MLP neurons of a small language model. Each row is named by its layer, matrix (up: input weights) and neuron, and shows model dimensions 160-255. Each number is 50 + 15 x the weight over its row's rms, rounded and kept within 0 to 99.
Before each neuron's rows, "fires on" lists the tokens most often at its 100 highest values on Wikipedia text that the model never trained on.

fires on: "f", "e", "t", "l"
L2.up379:69 51 57 34 20 56 41 69 50 74 48 29 43 34 64 62 68 36 52 45 68 45 55 44 48 75 74 49 29 48 48 54 47 42 38 48 36 57 47 73 46 51 20 80 52 54 78 57 48 26 50 43 49 34 18 54 75 45 25 33 50 59 54 68 73 38 58 30 71 60 28 60 44 75 39 40 61 69 70 33 30 53 65 89 37 59 34 70 53 45 82 17 58 37 43 37

fires on: "A", "er", "y", "ar", "ab", "Al"
L12.up384:59 52 72 54 60 40 53 78 50 57 44 45 47 60 33 67 49 56 52 84 53 28 47 47 47 57 67 36 27 29 64 51 41 31 50 32 30 45 37 40 72 64 69 57 67 62 31 42 53 32 31 33 39 65 42 40 75 53 46 71 31 52 34 27 66 36 54 80 39 29 48 24 37 24 49 75 36 66 69 46 51 89 81 58 49 68 60 40 61 36 56 39 57 43 74 27

fires on: "k", "e", "z", "am", "st", "ar"
L9.up278:53 37 66 64 75 54 64 39 53 66 74 56 61 33 36 65 59 25 49 27 70 22 59 64 64 71 54 43 28 27 59 50 52 58 64 34 18 57 50 57 47 65 66 52 76 66 85 29 28 17 71 41 28 51 51 25 53 54 48 74 36 67 35 65 75 54 63 44 77 41 27 59 51 55 62 53 35 37 58 42 73 55 63 68 45 52 36 42 36 53 69 49 47 52 33 83

fires on: "to ", "un", "is", "on", "e", "us"
L12.up495:38 54 66 33 43 15 62 47 46 51 45 39 52 59 51 33 44 48 67 61 61 52 27 70 79 38 66 53 45 59 53 43 56 30 43 34 46 40 49 53 32 60 56 54 65 54 48 57 65 68 22 59 38 37 53 43 51 97 36 35 60 41 70 63 41 51 48 24 43 49 14 36 42 73 39 49 36 42 32 47 34 46 69 77 06 48 21 41 42 56 21 68 75 70 57 47

fires on: "es", "res", "al ", "ou", "s"
L8.up427:52 56 69 35 69 40 48 86 11 62 30 34 22 55 50 77 72 75 37 35 64 27 31 39 56 53 35 49 58 19 24 26 29 53 59 58 41 61 51 39 60 68 30 32 61 66 52 49 63 37 56 47 48 31 49 53 37 34 19 58 67 31 58 47 46 52 69 47 60 48 57 48 74 60 54 88 51 65 42 49 55 50 50 45 46 20 42 46 65 79 58 68 73 63 67 49

fires on: "m", "a", "in", "l", "al"
L11.up25:74 58 41 62 44 46 42 37 56 60 36 48 25 32 57 60 71 55 33 61 54 61 39 45 38 46 41 51 71 59 50 58 72 51 82 11 43 73 52 88 56 38 52 58 60 42 36 47 68 34 39 53 58 59 63 64 28 24 31 51 59 41 44 47 42 61 63 58 53 64 12 43 41 56 54 28 35 27 60 39 54 50 39 54 21 52 41 74 80 52 36 40 71 47 45 39

fires on: "f", "v", "si", "a"
L9.up159:44 45 50 42 27 75 67 49 55 39 70 39 52 55 59 25 46 44 44 35 39 33 66 53 60 52 40 83 87 36 64 58 73 55 65 59 34 69 70 57 41 21 45 52 60 35 18 52 64 45 43 60 39 65 53 61 31 55 87 46 48 68 66 51 63 43 28 51 36 63 68 14 51 33 51 58 27 53 63 31 72 52 54 58 46 34 57 47 25 55 46 34 47 49 73 47

fires on: "a", "f", "ear", "t", " "
L8.up479:52 90 33 16 29 63 26 46 61 63 69 27 12 44 65 43 30 32 38 46 73 65 45 53 42 36 57 50 60 65 78 57 53 62 54 38 17 29 51 64 51 40 51 60 74 43 22 41 50 47 29 40 40 56 57 64 21 50 67 43 40 48 61 41 60 57 36 33 41 74 69 40 49 29 70 47 55 70 35 58 54 50 57 42 55 39 45 62 33 31 42 44 50 57 22 41

fires on: "tic", "ou", "es", "z"
L3.up301:39 39 59 41 30 52 60 46 18 44 48 73 46 19 51 51 57 81 38 53 53 66 55 38 54 25 44 22 58 53 48 59 38 31 68 96 68 43 36 68 54 75 32 39 54 70 60 45 48 48 53 55 31 55 33 45 57 49 39 79 45 33 61 45 50 65 73 24 43 81 42 82 35 30 49 77 32 62 53 48 52 46 61 51 45 33 37 58 74 38 49 77 79 66 47 43

fires on: "un", "en", "ter", "on", " "
L3.up202:52 48 67 78 77 58 47 53 46 61 47 51 47 59 38 59 53 41 57 42 51 62 56 68 29 44 67 45 30 70 51 39 40 13 49 28 62 53 71 45 58 49 72 54 46 57 44 48 67 01 30 49 59 50 85 78 64 86 63 59 55 37 35 61 39 64 67 62 34 48 53 55 49 48 72 51 23 43 60 31 30 61 57 34 49 48 44 57 27 71 40 62 73 38 54 30

fires on: "m", "p", "g", "ro", "em"
L12.up275:63 67 63 43 58 50 45 81 23 48 60 50 25 29 58 47 21 30 64 37 86 65 28 45 47 73 55 50 33 49 53 71 41 30 34 48 33 74 48 68 45 33 43 59 47 36 49 51 26 48 32 37 48 57 66 66 38 60 57 45 24 62 40 51 44 44 57 56 50 38 26 41 62 29 26 55 74 56 28 53 55 39 47 63 74 42 35 70 38 66 45 55 73 49 17 48

fires on: "m", "ar", "er", "t ", "am"
L11.up241:64 68 50 40 37 34 44 50 58 72 45 51 42 23 38 56 43 74 53 54 69 28 71 73 44 56 55 35 54 51 48 37 44 46 26 34 35 29 09 44 74 34 50 65 32 55 26 43 55 30 44 25 40 54 28 48 67 45 31 44 53 57 30 67 43 46 26 45 26 76 79 46 44 64 58 68 78 78 71 46 53 57 48 62 73 50 38 48 62 36 47 43 37 31 87 57

fires on: "m", "l", "g", "h", "ur"
L11.up272:57 62 47 38 42 63 42 58 46 68 20 65 41 66 67 50 32 34 53 31 71 39 49 59 43 40 48 62 58 46 63 52 44 56 56 47 52 47 27 53 28 44 18 46 50 48 25 53 36 33 42 51 40 54 62 39 19 18 30 40 42 43 65 73 30 71 59 64 45 67 40 61 42 29 49 51 68 38 71 53 35 31 65 58 44 47 12 79 60 76 32 32 83 30 40 34

fires on: "B", "m", "f", "p", "h", "t"
L13.up10:79 26 53 53 38 57 41 99 32 51 56 36 40 57 43 24 19 66 50 19 68 42 37 50 43 81 62 53 46 44 58 51 55 56 78 46 50 54 67 36 29 71 35 34 48 22 40 53 53 65 55 59 44 25 44 41 53 56 48 60 39 25 62 56 38 50 92 63 58 65 43 46 25 33 31 55 33 51 51 26 40 53 72 60 55 69 50 63 81 59 32 49 26 47 49 35

fires on: "st", "y ", "es ", "and", "k", "at"
L9.up358:69 73 37 64 72 75 47 48 56 23 56 41 66 70 40 55 15 37 51 32 56 68 69 70 43 39 31 66 84 52 41 37 73 58 55 45 47 64 72 46 56 66 62 58 36 35 38 26 58 40 52 53 72 70 60 39 52 35 55 57 70 57 27 80 48 68 52 41 55 46 47 33 65 49 46 47 56 57 57 68 42 71 63 47 74 43 39 59 38 63 51 59 17 48 37 43

fires on: "es", "s", "con", "as", "e", "or"
L9.up307:45 34 76 55 56 55 53 48 62 92 49 76 51 57 62 91 35 44 34 52 45 47 16 46 48 76 60 44 20 63 62 62 51 36 30 38 21 45 26 40 43 44 54 76 71 61 59 48 59 42 60 60 63 62 67 43 27 42 60 53 57 53 47 40 49 36 32 45 57 60 49 49 77 67 52 43 39 60 55 31 43 49 46 54 36 49 41 40 74 54 43 41 21 59 53 45

fires on: "o", "ar", "par", "t", "u"
L13.up391:40 58 71 52 84 68 52 44 71 48 47 53 29 80 43 12 56 27 47 52 45 57 56 54 69 33 48 68 53 82 40 32 44 34 49 72 68 60 45 42 58 40 72 34 57 70 38 26 69 35 55 68 47 79 62 72 71 61 58 75 53 64 37 45 64 35 71 51 34 63 73 58 25 44 64 70 32 49 81 67 52 56 41 63 52 47 89 57 51 69 53 48 50 61 54 13

fires on: "str", "ent", "et", "e", "ed"
L6.up339:46 29 53 37 51 40 52 43 41 33 54 52 31 38 25 67 44 66 59 57 30 48 45 53 23 41 67 44 63 52 36 93 20 29 55 48 52 51 46 68 55 63 41 47 54 43 39 21 62 35 65 46 44 99 28 41 46 56 38 52 56 64 43 43 60 36 54 48 37 44 29 34 57 41 65 66 38 71 71 58 65 42 54 73 40 50 43 31 58 68 52 21 41 36 67 49

fires on: "c", "f", "v", "r", "h", "ev"
L12.up350:61 29 80 61 43 57 53 52 61 26 62 23 78 40 49 39 10 58 22 30 59 26 31 68 39 62 55 42 36 45 42 49 32 64 68 42 39 53 01 36 50 71 23 64 47 51 37 76 51 62 60 80 51 42 34 55 45 48 68 41 46 56 65 41 37 68 87 48 44 56 44 69 30 48 37 46 41 56 41 31 59 37 57 37 47 48 43 35 52 45 53 68 50 70 69 63

fires on: "on", "oun", "er", "un", "id"
L11.up5:50 62 71 39 88 41 56 37 42 66 55 63 28 71 60 25 42 54 35 36 45 55 55 66 50 47 58 52 39 42 40 30 40 29 42 54 52 33 40 36 41 44 52 40 32 26 47 46 57 44 56 45 73 37 60 55 42 63 32 17 45 49 50 50 47 32 58 58 24 34 26 60 66 54 80 62 30 42 38 57 38 38 52 40 49 57 35 41 31 69 38 47 87 61 36 45

fires on: "ord", "k", "us", "e", "te", "li"
L5.up208:16 46 50 36 43 29 35 36 39 48 35 60 65 47 68 12 40 44 48 58 56 62 32 51 71 50 57 70 38 55 74 56 67 30 49 58 59 54 35 38 71 30 39 71 50 38 63 27 68 66 47 34 51 63 44 46 45 59 27 23 64 68 55 66 86 58 63 62 38 29 45 31 35 50 43 34 38 50 63 38 48 44 57 69 52 55 42 35 56 47 57 30 55 52 56 58

fires on: "the ", "his ", "a ", "e ", "y ", "is "
L8.up176:38 77 60 82 62 69 46 54 41 44 35 36 42 55 87 38 22 59 75 52 56 48 34 50 30 58 20 39 19 60 50 34 30 43 50 64 49 49 36 51 68 40 58 56 30 44 28 34 43 24 61 44 46 67 38 63 55 41 50 60 31 51 27 53 36 56 31 52 47 38 81 74 54 76 63 59 43 67 39 71 59 53 22 37 55 57 58 41 50 79 55 74 62 47 57 90

fires on: "g", "er", "ar", "y", "ad", "av"
L11.up356:69 60 42 47 52 21 55 45 69 56 71 55 42 42 46 33 58 47 37 42 36 13 31 65 36 31 45 27 85 49 72 49 55 56 61 65 52 22 21 40 66 29 64 53 41 60 36 38 61 71 45 67 56 69 37 50 50 41 43 39 42 63 43 47 43 28 55 64 50 56 66 55 27 42 49 59 66 65 51 59 28 53 54 48 22 23 55 37 09 32 39 65 45 49 68 36

fires on: "l", "f", "ub", "ou", "'"
L2.up355:36 70 66 28 32 43 56 41 20 50 47 70 33 34 71 64 61 34 47 39 42 36 69 39 71 80 62 82 56 56 34 30 41 69 41 70 41 49 76 63 36 48 30 51 33 24 74 68 43 43 53 34 63 56 32 58 52 50 49 37 65 48 57 39 51 49 61 61 85 53 41 46 34 67 58 69 36 62 59 65 45 29 27 83 32 47 58 43 43 49 51 43 56 70 52 47

fires on: "on", "ti", "se", "ro", "il"
L3.up262:98 63 42 42 70 46 46 63 38 53 35 38 58 80 41 44 22 33 67 25 40 49 50 39 28 51 79 36 56 34 33 65 31 11 27 47 37 37 44 53 47 60 41 39 59 54 67 58 57 56 47 35 48 31 59 56 48 58 52 60 41 65 37 80 40 52 46 49 50 49 40 61 61 40 47 41 44 61 69 56 38 45 39 52 25 43 33 37 63 48 36 36 31 58 36 39

fires on: "g", "ac", "ir", "b", "ur", "d"
L8.up216:60 57 54 27 36 58 69 12 44 65 55 71 57 74 35 64 31 33 46 45 35 63 25 48 59 78 48 46 75 28 84 52 68 39 49 43 30 22 41 66 54 31 49 60 52 57 59 78 41 38 58 52 41 52 68 39 05 48 34 46 51 37 41 63 31 82 54 47 34 34 43 54 77 76 74 41 61 35 69 51 44 51 43 59 29 71 39 55 55 13 43 53 72 19 28 39

fires on: "e", "ent", "on", "m", "tion"
L13.up501:27 50 44 39 17 18 18 51 34 62 55 47 74 27 16 26 50 26 41 68 31 84 24 56 48 51 64 41 70 59 34 70 31 27 65 64 48 66 44 66 60 57 49 64 57 65 67 34 37 61 80 53 53 36 50 57 56 49 43 38 62 75 45 39 51 27 40 62 35 31 53 37 45 44 58 28 46 21 59 38 53 53 33 72 62 45 57 44 67 56 60 50 57 26 76 63

fires on: "a", "o", "e"
L12.up448:28 57 56 46 59 49 51 44 37 32 59 67 28 40 62 43 39 60 50 42 44 33 53 37 62 57 32 47 03 58 67 65 50 33 63 36 37 76 37 35 41 50 53 21 80 52 48 43 35 21 41 72 62 40 32 22 53 59 60 51 52 69 21 64 37 70 61 81 32 42 50 46 50 79 56 69 35 18 44 43 49 58 81 88 58 41 29 46 66 49 72 55 83 55 44 73

fires on: "ec", "J", "f", "e", "it", "ou"
L13.up141:20 54 41 40 42 82 46 39 50 44 71 35 50 59 84 60 53 61 64 29 80 46 46 58 28 57 16 52 38 46 68 71 71 55 61 68 44 82 41 31 45 23 66 64 72 31 58 38 60 47 52 65 58 43 29 39 73 55 61 25 54 76 47 62 68 65 63 52 65 65 48 36 54 64 24 45 62 27 32 41 50 33 60 55 31 31 49 34 58 32 45 57 83 43 55 42

fires on: "ou", "o", "u", "ti", "e"
L12.up239:39 49 56 19 78 69 64 43 63 19 44 30 76 83 17 16 11 37 59 56 67 55 47 45 44 34 39 43 28 45 51 38 77 10 62 55 53 47 35 29 43 32 67 47 35 50 57 45 61 35 39 60 59 70 69 41 53 75 43 61 36 70 42 60 79 67 59 45 56 37 55 24 67 70 60 70 32 46 47 70 43 70 43 42 51 51 65 54 74 58 44 52 40 60 56 59

fires on: "f", "in", "h", "ation ", "v", "w"
L5.up226:73 55 73 57 51 57 73 56 47 52 52 59 71 60 61 25 61 39 54 34 37 64 46 53 57 38 36 31 34 44 38 40 32 37 74 58 44 46 12 42 54 43 37 77 54 74 44 49 42 84 38 68 42 48 52 68 48 39 43 38 33 52 45 83 61 52 53 46 45 71 60 51 22 45 55 58 46 57 44 37 60 49 41 42 50 52 66 35 78 60 60 76 37 65 47 40

fires on: "u", "m", "h", "c", "por"
L9.up348:57 55 50 33 52 36 62 52 48 55 54 58 73 35 46 50 53 35 48 39 45 46 44 64 43 46 64 70 36 40 22 67 48 44 79 44 67 53 66 54 60 61 85 41 19 46 22 20 28 62 07 55 57 44 66 39 46 53 52 47 39 54 47 65 69 67 48 50 75 31 67 54 65 44 18 65 31 42 33 38 52 36 46 57 66 32 46 54 66 72 28 55 86 19 22 50

fires on: "ic", "h", "m", "w", "er", "S"
L8.up477:53 60 53 60 49 64 24 62 30 55 63 55 49 44 49 16 71 65 52 28 11 44 75 72 60 15 74 46 47 58 38 33 41 29 55 64 46 47 26 39 63 37 65 65 34 46 26 52 52 84 42 63 29 50 46 83 36 54 52 54 72 55 34 49 44 32 48 39 53 69 29 42 59 37 76 54 65 53 25 50 49 49 61 63 55 61 45 25 65 56 54 37 58 51 32 33

fires on: "u", "an", "m", "a", "ab"
L9.up28:68 51 41 35 62 20 72 52 75 58 64 64 71 37 50 54 55 47 35 60 37 51 47 35 71 88 58 58 50 47 39 47 37 52 54 46 71 48 45 63 62 34 82 53 56 51 33 62 41 44 43 28 46 51 60 70 28 68 28 29 57 58 53 42 41 53 54 59 57 45 65 67 60 46 76 36 43 39 26 56 43 33 57 51 44 62 61 32 48 67 47 38 84 36 39 55

fires on: "o", "ent", "ti", "e", "at", "a"
L12.up312:52 52 54 51 46 57 38 34 26 50 58 78 50 36 40 21 40 75 47 69 48 59 53 58 53 81 45 59 32 30 68 89 44 45 50 51 81 25 34 49 66 30 46 38 52 56 38 65 71 64 57 37 57 63 57 50 50 75 29 61 46 70 53 51 52 11 47 51 60 27 29 48 45 36 36 61 51 56 20 67 40 51 45 59 60 45 20 74 71 24 43 79 52 48 36 64

fires on: "im", "il", "en", "on", "oun"
L2.up125:47 26 47 56 53 48 47 54 46 52 31 39 55 25 43 53 48 47 17 35 65 41 53 52 47 34 71 70 69 59 49 41 51 35 47 55 71 58 36 39 91 57 61 69 55 70 50 44 64 34 32 61 32 57 62 63 63 43 71 42 33 24 40 35 42 54 70 62 47 46 41 71 45 40 77 69 43 46 54 48 49 31 47 22 23 45 73 36 65 60 54 77 71 15 28 40

fires on: "re", "e", "t", "i", "St", "ti"
L11.up471:44 48 33 46 78 65 59 30 31 17 59 50 71 55 47 36 43 48 57 48 27 58 59 37 67 75 58 70 51 49 82 43 41 42 44 51 52 59 50 49 64 69 54 31 62 49 49 55 35 69 60 47 41 50 42 37 62 74 36 55 65 94 77 47 47 50 53 33 49 36 38 55 44 45 51 38 61 53 21 51 40 69 66 67 50 66 34 45 64 38 54 55 13 30 45 30

fires on: "st", "ist", "at", "ent", "et", "e"
L12.up298:32 72 51 65 41 39 49 41 29 73 62 41 72 50 41 31 61 36 68 53 44 39 28 44 52 69 59 41 67 59 61 88 59 35 53 46 58 37 34 60 34 66 75 62 66 46 74 51 56 45 43 42 54 39 54 66 48 83 56 23 52 75 19 62 55 38 45 25 13 27 55 23 43 61 46 23 52 48 56 46 60 77 86 48 55 19 81 35 35 75 73 49 30 44 71 54

fires on: "on", "o", "u", "or", "th"
L3.up324:10 57 89 48 81 49 74 67 39 71 55 51 48 65 49 32 87 23 53 70 65 56 75 53 65 26 49 42 42 73 37 54 45 61 37 52 43 52 30 24 35 47 51 48 53 68 37 67 36 59 74 49 45 54 43 79 53 49 35 73 58 60 53 52 46 66 25 65 50 39 54 42 45 32 63 60 57 42 73 31 07 35 40 41 49 37 77 44 46 32 36 42 42 39 18 29

fires on: "g", "ak"
L2.up164:67 50 30 56 28 55 52 37 20 69 27 52 50 53 60 32 47 22 45 39 50 57 65 57 64 56 81 31 38 81 50 71 44 69 23 59 39 61 82 32 51 53 49 62 34 65 45 43 46 67 72 66 29 34 60 38 46 47 70 31 37 43 48 37 52 64 46 40 43 31 73 58 45 31 51 53 29 43 46 49 37 69 55 55 31 58 43 48 68 50 39 32 30 33 37 52

fires on: "at ", "er ", "er", "t "
L6.up95:33 47 30 41 54 26 57 51 66 28 45 53 38 48 48 33 56 54 39 63 54 44 61 51 60 66 40 31 37 63 86 48 37 42 51 38 00 32 39 70 82 46 48 57 35 57 29 57 52 50 24 54 75 37 26 32 48 43 45 44 43 47 29 77 28 40 32 58 51 47 43 50 40 61 45 51 17 38 56 31 37 49 48 62 41 28 39 76 50 52 41 60 05 35 76 84

fires on: "th", "h", "od", "st", "an"
L12.up446:54 57 19 00 48 48 64 57 52 49 57 59 52 32 47 58 65 48 55 45 17 48 58 43 61 40 47 63 66 30 44 54 73 59 67 66 74 43 35 59 30 46 36 42 46 65 53 74 54 74 54 45 66 55 44 28 28 53 65 41 56 60 57 34 79 22 53 66 11 60 45 52 47 27 60 72 36 51 43 07 37 67 38 39 46 46 62 66 33 41 55 72 38 42 38 60

fires on: "k", "st", "ch", "h", "on", "'"
L8.up21:63 67 85 30 58 71 31 44 43 45 41 46 48 23 52 88 34 42 23 41 40 58 61 64 65 34 53 47 51 48 31 51 51 50 64 57 43 50 43 58 53 43 77 37 61 42 30 55 43 54 66 58 51 46 50 37 11 56 47 45 33 76 45 62 63 30 45 43 30 39 56 43 53 61 65 68 42 74 59 25 50 50 64 46 55 42 50 73 51 39 87 61 17 29 17 43

fires on: "sh", "m", "st", "h", "l", "em"
L5.up104:48 57 47 46 78 43 44 50 96 44 76 58 66 53 56 74 31 41 50 36 43 36 67 33 37 48 32 73 55 30 50 54 47 43 57 42 57 24 70 49 43 43 56 51 46 27 88 30 76 44 59 75 74 67 51 52 33 62 84 43 69 29 63 46 25 50 62 55 53 59 61 43 45 57 41 72 32 69 54 55 54 44 63 44 46 57 59 48 59 47 68 66 66 86 70 35

fires on: "n", "ain", "y", "ar", "ri", "ti"
L6.up320:64 58 40 51 32 67 86 45 59 63 38 61 65 53 45 35 28 27 76 47 53 33 40 44 41 61 23 29 33 64 27 55 32 27 38 35 64 38 52 46 50 48 79 39 39 59 70 65 64 38 45 42 51 56 36 26 70 27 54 50 44 55 38 63 37 39 58 53 29 16 59 50 56 17 68 42 39 40 33 81 49 59 69 38 83 38 60 50 70 27 62 32 28 49 58 59

fires on: "p", "e", "m", "g"
L3.up59:36 26 48 61 57 69 72 49 37 52 23 63 49 39 23 49 25 46 70 52 35 92 52 47 60 49 61 56 61 41 29 72 07 37 51 33 31 55 47 62 59 47 76 55 57 47 57 72 74 50 65 36 32 51 51 53 24 07 48 36 45 79 61 39 48 62 58 61 69 53 62 41 36 69 70 19 45 53 68 56 47 65 39 72 48 63 42 59 63 83 42 51 40 48 59 58

fires on: "B", "C", "G", "F", "h", "c"
L11.up470:85 44 26 36 37 08 76 72 52 30 46 51 48 61 37 29 58 46 59 50 47 32 58 52 52 79 60 46 29 55 70 57 36 48 61 13 41 61 21 38 59 73 59 44 40 40 42 48 22 43 63 77 49 39 58 53 48 73 72 24 59 53 65 20 54 71 75 52 36 54 56 71 48 43 52 41 49 60 41 44 39 18 44 49 58 37 46 52 69 31 59 51 49 51 46 69

fires on: "on", "g", "n", "ri", "c", "r"
L9.up380:63 45 50 43 24 53 52 62 51 73 71 65 35 72 30 31 60 21 41 58 23 65 34 41 39 46 24 16 54 86 42 60 39 79 64 35 65 68 57 56 50 45 60 51 59 49 51 42 75 07 56 51 86 62 72 32 57 38 39 40 51 51 39 61 27 61 39 32 27 37 61 52 59 54 53 55 31 47 52 36 70 31 56 32 35 63 54 52 69 48 47 37 12 55 32 39

fires on: "e ", "f", "o ", "y ", "t ", "k"
L12.up18:57 75 26 45 41 78 56 42 21 45 65 54 25 30 59 40 14 39 78 35 67 39 67 61 60 84 27 58 65 46 39 40 33 67 21 55 66 79 27 33 70 38 78 67 32 25 28 31 20 29 78 42 65 53 65 32 34 31 52 63 59 59 32 37 27 54 46 21 63 56 61 45 46 43 59 47 75 46 42 68 50 28 48 35 85 75 34 65 82 56 68 65 63 39 60 46

fires on: ", ", "th", "e", "c", "es", "al"
L8.up304:67 48 53 31 94 64 62 26 65 78 72 53 19 43 54 64 63 30 77 52 01 54 33 38 60 45 45 52 36 65 65 47 57 49 47 46 20 47 69 48 50 54 64 47 44 80 31 53 63 23 49 48 58 56 60 35 53 60 58 47 60 44 41 58 48 60 36 55 73 48 75 40 56 67 46 40 45 57 58 52 39 41 41 29 65 65 11 38 47 66 58 37 54 45 46 35

fires on: "e", "um", "and", "end", "ter"
L2.up413:19 43 65 53 78 33 34 46 31 58 52 70 54 41 63 57 51 39 29 41 52 18 52 33 57 33 59 60 14 59 61 39 25 54 61 64 59 73 43 62 66 55 47 56 48 55 24 51 48 35 67 49 52 40 69 53 41 43 57 59 70 77 37 36 48 76 61 62 12 34 26 71 46 66 55 37 57 47 50 70 65 70 54 53 67 69 59 80 65 62 48 42 88 72 68 87

fires on: "ti", "le", "u", "ro", "y", "it"
L5.up471:67 31 37 48 51 45 51 62 51 56 66 69 55 55 34 23 56 44 43 40 45 57 74 07 46 54 45 35 46 42 38 39 51 45 50 21 52 55 72 31 42 65 65 33 72 62 53 58 34 35 70 61 40 69 38 25 49 52 79 65 54 49 55 70 49 50 52 42 42 51 49 23 49 67 43 68 31 60 51 85 38 23 48 36 52 22 38 51 38 75 68 65 36 68 73 38

fires on: "z", "ig", "ab", "u"
L2.up192:47 38 32 49 53 43 37 40 38 62 39 81 63 54 61 48 46 36 34 82 43 41 48 34 61 38 77 47 68 31 71 53 40 50 65 45 63 51 49 27 41 56 74 68 57 57 35 54 67 68 59 53 66 52 54 56 48 56 11 40 18 44 49 33 63 48 33 63 46 42 60 55 41 53 82 48 41 47 23 44 24 38 84 47 52 61 54 40 60 44 17 57 61 70 35 45

fires on: "ic", "5", "4", "n", "er", "l"
L3.up364:46 34 29 45 63 60 53 37 32 39 61 50 55 29 85 28 71 56 43 58 38 46 67 69 72 41 60 29 49 72 29 68 48 32 50 62 44 48 48 62 70 38 56 37 51 69 34 42 54 64 78 58 34 60 61 63 42 36 25 59 50 47 29 42 32 41 31 73 60 62 35 82 69 42 35 30 46 65 38 64 57 65 15 69 56 40 32 39 64 54 50 32 65 39 48 42

fires on: "m", "em", "an", "er", "e", "t"
L11.up388:53 68 63 37 49 54 59 39 50 58 54 73 83 45 54 53 52 60 78 41 58 66 38 60 34 68 73 55 61 34 44 52 61 50 42 65 39 25 79 30 43 43 44 55 67 54 73 26 66 46 66 55 68 58 80 74 56 48 65 28 60 43 63 23 62 52 33 48 39 25 67 55 15 53 54 41 38 70 25 45 53 40 44 49 50 68 53 54 52 63 33 55 44 52 72 50

fires on: "ou", "n", "w", "'"
L6.up273:51 64 73 32 51 20 45 43 07 61 30 52 52 55 81 58 38 77 51 60 17 49 60 64 63 78 44 64 55 22 30 37 28 35 65 57 41 36 55 49 52 70 46 53 59 35 39 42 40 35 60 56 65 67 62 58 69 35 50 42 49 40 58 37 51 72 31 40 52 94 46 60 50 44 54 57 42 71 37 44 64 63 44 64 68 54 37 42 65 54 53 50 44 49 42 60

fires on: "a", "es", "e", "s", "als"
L9.up396:47 45 42 47 27 44 47 58 40 69 56 41 49 56 64 66 39 38 53 75 59 43 31 47 39 81 56 28 46 43 71 63 37 34 35 49 44 55 46 48 57 49 60 29 73 38 23 45 55 47 33 66 58 70 13 30 54 56 81 63 56 35 60 58 59 37 43 75 37 63 42 31 30 54 52 64 38 36 46 50 77 71 76 62 65 48 46 43 48 62 39 74 39 43 50 66

fires on: "th", "th ", "it", "l"
L6.up33:57 73 48 65 32 54 58 54 36 41 74 49 43 47 56 57 56 25 77 87 47 40 85 36 11 74 65 49 61 21 52 27 46 66 28 17 42 37 49 37 55 50 29 47 58 54 23 70 33 47 29 43 42 71 28 45 34 36 55 37 53 68 74 27 82 48 45 39 73 66 63 61 25 48 42 22 55 46 50 26 69 26 40 66 65 66 71 59 46 42 40 34 40 62 35 53

fires on: "on", "en", "is", "l", "th"
L3.up127:90 42 68 55 63 50 61 44 46 60 60 21 64 34 38 57 43 43 46 33 63 67 47 40 08 51 45 45 17 20 57 43 48 62 44 51 62 33 58 61 72 51 28 49 81 43 69 55 49 63 28 48 50 57 20 68 55 50 65 47 59 51 67 79 75 50 46 56 22 86 54 63 51 46 51 29 53 32 42 38 44 53 45 56 50 46 90 67 61 25 58 40 55 87 24 51